Part of a small language model's weights: 9.31M parameters, RMSNorm before each block.
MLP neurons of a small language model. Each row is named by its layer, matrix (gate and up: input weights) and neuron, and shows model dimensions 0-191. Each number is 128 + 32 x the weight over its row's rms, rounded and kept within 0 to 255. Numbers have three digits each. A neuron's up and down rows have the sign that makes its largest values positive.
After each neuron's rows, "fires on" lists the tokens most often at its 100 highest values on Wikipedia text that the model never trained on.

L4.gate618:172080149060086140104109135136183093121151173170189099080180073120132184126147159105103146153155143151131133157150115084090160184176033111158118102175118136100181158090064116109146146099132159099138101121125112119089111135135150157136172195119172189061140162105190141122123137182110132134150171130131122155110125083038139154089100107149165114130075116146105092095147186133143135126127104137144110128138135114090139094165117172132128143191157148123134104169203119135078139113093109174075162079084140086135143135113097094084202126099091179156111157050141139128128137095132117111
L4.up618:153110121066111113140093102185164118111120151173215084079160100083140180188149167129090099174110145068148105143125124145184176156131060099185143129171158125102164124101111131092127125091107195154153108101142116148068154133169103177138169158116193176072087128154125144136086071173152163092158158100105125135116153127074094113113088096125150164101150167107112089095109115117170130137093089127178068169118152159088140125150156163184142138181140161107109085129157127133105102115144069164092125112139080139107076154104098123117181119096071159153098115109147124090112153094154113124
fires on: " J", " (", "el", "as", " Christ", "ok"

L4.gate235:128141101079124131150129133125134132160133116091084120174151122142121106030150125093098132093099124151111116105136092078150135148128119145039147153132092145085076095203125081085138110105100151111099117136180116067108128075133160093117110166163116092114146132128155160089082152193144123073113149095145169165113090137109141085181153105156058168116091129152144170168122172116152110152087129144147131094146154152063121239156074138071160130168204105077197137152098091101117140136154168091084169127098153140149152142127152137104104146146135098043092140085164160105165174160141141112
L4.up235:085182063098164074127166111113143091107117118142119137151155098104116141101081198149212112162104081126150132177097147149062118135129150111147143137113179127048148131134200173094145127134092126136152176099115150121107129095149126071174072185131175127116111199096142134097127093159136129103114153135182102159094145171186100173108164158144108185150117118162139134117143112125167155168100104133127125085110178125083116126135124114123179206130171130095152117097134099120080112076120123130104114154084157059144106166128121125121100158151194117120139128092069081163116132143082147133
fires on: "0", " dis", "is", " en", " an"

L4.gate10:161056121082132082142161132048111134092134131147125125135163127143120180078095124061119145121132155123155130123118098107107062156115131191135123126107135139139115125209043087110180134157097137121120161145172122129144129102176121096164084134070117123128171155158137141121125100147107065146161161107188106165184101144078125101115145127097106132150083154144143079109042137155106103153092084164154184136120084130121125150123117107129148139145143142096148059139129145116073116085089087119134105081087127172166145146075149108094094197117109132042078155102075133176123128081088193157
L4.up10:082127091073131165193138182073162157142119123132134141157103146102121168073104155133121172155110117106137114128153129119120114078067162166172124135119209151146120133170093125122140150150099114142164143081098167154149160117177146084107137127115107097142151143168166141114122141117103118113163160102133078111139156182064095115049110113107117175150119135114129174111068159162118115089120095197128136086067065139113118143106114114110145154102121171130092104099128158138082069129103096104166117065111108140137102116064194134131127140097121153068099112109118154234119141102118174100
fires on: "r", "s", "ry", "se"

L4.gate268:169179108130119152062181116137067133096099131108092144148043089140128103177105160167095183133095148114129034116150133132127132107146186140124123083102100120124114151106101132153092107120123095130122105093071168098136117099156147142154111122097132124117130126109085065159135108170113057188074096080154112090198100146120106107097092178132175135139110112110051090097143108143125114144142125188161171078175112052096084151118120111158144167131099099090234143130142158175105142101165105122111109115134099152106197120106121144170100100147164131168184138072124146122090120136119101110
L4.up268:196107114149112163192116123112140152150139133108075147173161115080107130104089116118172104095163138167111103099166131084088153136183177122074183161136192148058113132179158122146163117149081100129134137109141142087091158122133108131103163162179091093109154094105178144133140151114100095138092135143142065104151171156117123107171125153149119138170078169137133158139147116101177101172162131145134115118128137150117116154172140124051185065130134170098160179108180186093119125127145131183128103096123100164111152169116146150117109095107169093094156156070150147150141174146111117165
fires on: " for", "ood", " by", " My", " Star", " Sing"

L4.gate456:152145153153141117133125111083116104088143094061049146098100102149175091091128102101124085119127094081113092138161094117146069134169158108124112122125087141107107082074089154124098141099164112104156148152180125104089117065155129128158115182102148123157132090164119146085111132165118189105173116134152101154138104181071136090111130119116154171170101172159156085129072180200166118092122198133141128099081088137134157160107163087114201109097137063181141144146105155123149132108086159131140142102161158129114115104143132057158172170145140153160109113107190113121124102099117179175
L4.up456:186117180159063126117139124121114082130132120089091192134073123121114099133097097138109088091133143128146122100142143158159103133179093080115100186108098115111145099120181111119105102092121145081163131195161059081138178082124157146131076140138163094111105182187107133064114110156168083085145048154095103090092104135093128148147100127154126108098040114172098150091114127136154107122150133156177143127126069116157105121147163140100128088131084052163134125102121160193181133122135136135171129094085083155152106107173105122185108164116159135147115133097132058067114112129106121095
fires on: " P", "P", " imp", "mp"

L4.gate501:143069089111083099117117129067140134134123160171129142124114111182174086102126127184106098104097080166157167142132152132141144196151072067167121174180133156080129128143147155155152078110138160163193095197184107101134141090166108095137118092141110141112149110147106147132123133210146113163115143119186193071123152092086165151115068163173173161150128122240104062120095168156136053132148098109178121092178132096120137105166175117110182151103114140080151129139140124098150176124142126141151158098058143109118155135137119134155191170095106123222133143050092124134135078162123148141
L4.up501:143089118159138125125134096090094131176158151195141106127110111157167028109158139128103086149150093118160175171181150128134172194147111068167172158165148116056138153144159172116103108106101195172193087163144114100161144133165120118080144103136135170169128109218093161125159142194149141121147142150131188044130226149102173162105114126152148175159101115145112080119133090145178122156147124101207125126137132126098136138148141155119109136114119105071129146149098124099142172150175136161120162150114099118085128164101121191172193119135103111191137125114110104114110084095141150127
fires on: " p", "D"

L4.gate403:166165111124079081126185170148071113126124130196136136136116135127159066086152169158117146103113085130161177117136103067145166108179125093113144142076099179142077164106128118112164104114117094079172128073124185117137094149150138086176135141097140154157140156083192109061138118119113165166099147081132163125134098099025126157144172123104187172154130152132123171147099131152101173156095098107086151111087095165108124122150139139172105089065106127109127165143116142091173149109076188130096080152173107153161180137166131160140170151117099136153178107051084205151161147137217164150
L4.up403:158123129077121143169205127173102112133136147204132150151154155109173096123166146135125117111102062104163145133157142153150176089108164119126149108116106149133126169093178114132163121161119126064104113087117190185126136115100106093130086146135151144176119172095182106078151132093133158176079107129089110130168103108106164102079133149133166188181144160139072187151152158156121187136087127091045126116104107180155172154121139171095112085088111108134105186093135122087106127126075142137091064146181108167149167140157089152146153091145135135122157136063106181135156168157191148150
fires on: "ood", "am", " Tom", " Sam", " Jack", "an"

L4.gate418:140120146096150166147151105124166082096179106163116118149142194170133153133061153134166124103136091176093101080095145111117120057142135133161104156073112110151171127120140156155067166089067090114104154107096146132170148170132184126101075115136109113049126179157103134098178177082124054081069098133121064124092164117127154146119163114130112098160128147131133136127148142190119142142115115110096117094146150183167096088168142172080119193066106114153196124138069167158139117113102128114133169082112151156086126053121129065171119159107200150101148066129073114180138082113072165133
L4.up418:140062120101097128139112088116092145049174105183148102160154158146148115116037137117134174135125148192073135072084176109091110102148168148138133157166058113077185161191154173162102169070093076106132119128111118130113116130115161149170157096068128109102170141192095149096127142147098088121100142128172103123149127144097175098091115075146099091166143120139100147159107165168178129163071100121109122148152091112130080088100135120126162188122104154108193159143086094134162128161140106141152137097114157155056170123085098078098131124075183165134157089079114100166119129155105151104
fires on: "\n", " co", " Co"

L4.gate128:126140072092148095095147105148164118119124141143167099140135119129179120137106119165096172121071075159107139126133131143181106182152102092145145135104152148093121115154144151155166124102082171133193139145167146099132097094168151101119079100115150146096217119147108147092156126209147116122077145132141113147141104114102146130096067121111192101155086171202130058149120174139158054124105073114242159116127099132108137130165116170083185123109098162105103142130091136126117142101109142134108110060043094143093176135157124158142143164100139162179126193105119080151142063105141088135
L4.up128:111149098120180151119140052127095101185179175119164113118097176140191118150124122165116177092131093141138144144179140164190134123156108059136152132097180153118160110134145167183119169054102140160178113169149141116126121032124181159054105098140159133110173098200110122127144100170124170119084099145146100137107171112185100156095093122086187144169133147189116116143102117139191071090116114108222112114122109096090118142189117154077167131121072157067140113115085141171137164096113138136154155095043109143120121130156105168116115137162109136192123188140120090117148093144117104137
fires on: " ==", "R", "H", "US", "D", "8"

L4.gate69:122166139166178095133138130097203205134120150119111143151173112129143163078128178147117112137126168167100089141099107112135116126173153153124125206112083095107105111173128139091151114071133130149094129156192122111100177081144129151149117145146163118066174175138102119118111188148134125161119160150126153181125095115098080080106129108134116107111087169127152183113170185123092132062134070116144126099105123119102131157132127204118117119142125131087154129097101092112176112129098083092156084045152132116130156165165121101121166203138131135093132076146088136148081186167168142055
L4.up69:121106142111154122136116151143106121120136150127134164166138196076164174188116188138122175170110155182072073153143096170133117175140179124172139095126137102100103082094142084108166156072104106120104085138134170164097189073194084172120099175189154148110149116122162095174115130149136139111137165092106145150123137116141129105091152084127184087131066108069175135131116129107099124139031182084143125093139161058126168129180099188108136129131098080049122113143120096074188157121146121131090116099192148078111135144215106075151139119155116147164135091093150185111102129153083133135
fires on: " en", " ex", " ad", " dis", " cle"

L4.gate291:088186107164086166119148183158174090133120125088126088147149111144128125143140120107167179076114124125125134150138158136148122144103141079133108114172110151123132194121209143098125204074171140147150153131114069194103107094094143072105089126125102157129127135173133136137144154080131123091109145079147139113123139088147124131138101194170177171111133095157134096093121083125102159175147158139142119103174090190103119177102167125086146134109117113107133097066107198058107118156159132098082124118104076129130134162156180134143099125149156135155121077112199091107137098105159065130
L4.up291:124155146140093126202156128155179131201069172121120112129140121128096118151170147100140196124138162131173078071106128134137166124163140168083178140159144137082107206107137123088064155113111162103078140110138100166120094115101133155106166134114109150128131103196152120106092174113174164085155117123093107140104116133124114146170144055152188129131163177142122152158152092094121176152139131131093116166181056120125184141119136074102132082163117097160134104102117122127161089161174171091101078167178113132158168152130145141129091060107114134187129126144163083107132184111151087137
fires on: ",", "\"", " –", ")", " ("

L4.gate388:167125121061125160138118131116128146138148178140132152104148145171116129095071129108057124192157131066094176138142114074109159137145113136172075052114172148125115094146122088154203139105140120100114166107124146144201176158084139108097133142138149101141144116083103137151189137111147156170153087149075091073141159075113073110117190136082137157123176144101135140153164080096140114109167203154152122114065115108121118051124141117134130100078174160174095138095105148167106118055136168163101138116109041141150129166139108185163110138088133148118098142164158125166062105153157090095
L4.up388:052102094107110160101132129148075092153153153194078162073141123166158189137165110071141151143161097151128149151151090102103096123131161205170170116109108126067102066148102076074178100126185120117123108137116092176121110132119124121130165152091144130162178089164170128115146146210122148111188136219107084128124123182088181108221137137079112153145157105111182163183131127125094143126126122165133129137092127154162108160109092073102102152091176199152116127112176137138156117148110159158100137090093153099096113120058093095043101151122128169146154123146144109123090081112129125089
fires on: "re", "ru", "avy", "te"

L4.gate327:148062157129087141100126159091172108130114119156100095089174092141175124131115117141122156170098117135128199114096124156144114114124171089138166145091159146083171123180150144111116096191091130127092130146127093122089125176115150091089125182115061137089119118168093153123118098178151092193076125128137126084141143146026189127106108141099106111142118130145121113165093143070126142168100155166083171083181164108090071125136079175104085169134088158095198087108097127099082147084141070099104127142096146143102137158128100062079157083090109141094156100071077160117116111101066132162
L4.up327:079127171136160166159146102135159191105173125182138099113148128087148141118107084133076144165117123103147190119124138112143058110111178139167147185110126112148149077147109169196151114164109156131095160088121175168118166146163095125045108153178064112061070171140154142131085054155174094123099142114163140062129178099037141125083116120072077155091150112127117162176111175118149100091109086143134097117131129120175078087112098170116077137138074145083177113158114059142104151179124170107074107174151191129107111127092129132093109122129118095133120140088085084164130122139135166107
fires on: "\n", " |", "y", ":"

L4.gate6:114165176067120144133060134100151157171146147124053209067131154109088090105106119095118128167094127115141144111140097154096077158099120118099150159128121201107134153132144167087132123125063184153134129105077130134141132121114139149129166138078178070203097110097119121113134118132116182130097162079144096083145178125074106080164096134167141106099139151137127128147146135099119119114123165109135106176137166067156093130098120146177050169101118121141094188155092116124111161163117131146098182086147136121085138124118148197167190122067068119086145127118185140156041141068111119145
L4.up6:182120169125098121121159147117089196149168189129118180102154141119096136176186112129089170139185135133113075137109136154133132091139182133103089121098133116120138131147100117100135170089140133148108147105074101141188056105052145108116098149134095188223164100137131127051163116125155167146113151114097129149145119083061173076137184121163119108073100157091139142158089133127126160122092104131101066141163116071121096130041122147156123125152104157120137137061136125189167157108090091139153155152185083078126135157117051133160119124155040156120174171160140139161126114101177087115
fires on: "ures", " details", "ues", "ms", "als"

L4.gate223:098162097131112100172132116117163124155107142123088110165094082150138191144114063082186123164136133093107105151123149130104134111147139128164118187190176149109123157134128138118099201109110144195145159147128161160175153120165126126153144183146108070135154116115150121119173140167121084124047136125131093163159117102126119125113171131188172117151134118093140117081133120143139152157121137204130113102104141087127135148112130156127210168143098177101118174162062191107158109129139117128175068088131169115041126119092202181154127115126188157115144136112101081143062050119117126166
L4.up223:102110151094111078103118083139111114168086115127127068134093125135153123096118119113183128118122122113094094108125116082108087140131136157100131084187050121139153154115108137171117136101097128121121164109093158148093086075142076151163156110146146128194142120100104115127095099139104091220162206104126093117076097164103122199097169131136135110093195074142143185082049130108181126116111153185158122151169162172100126143047125121064160101086152116130141160129078109144098120086142111173167059071158093096126108134138160146128141111112124143121122130090185111174148175139160095108
fires on: "\n", " The", " gen", ",", "l"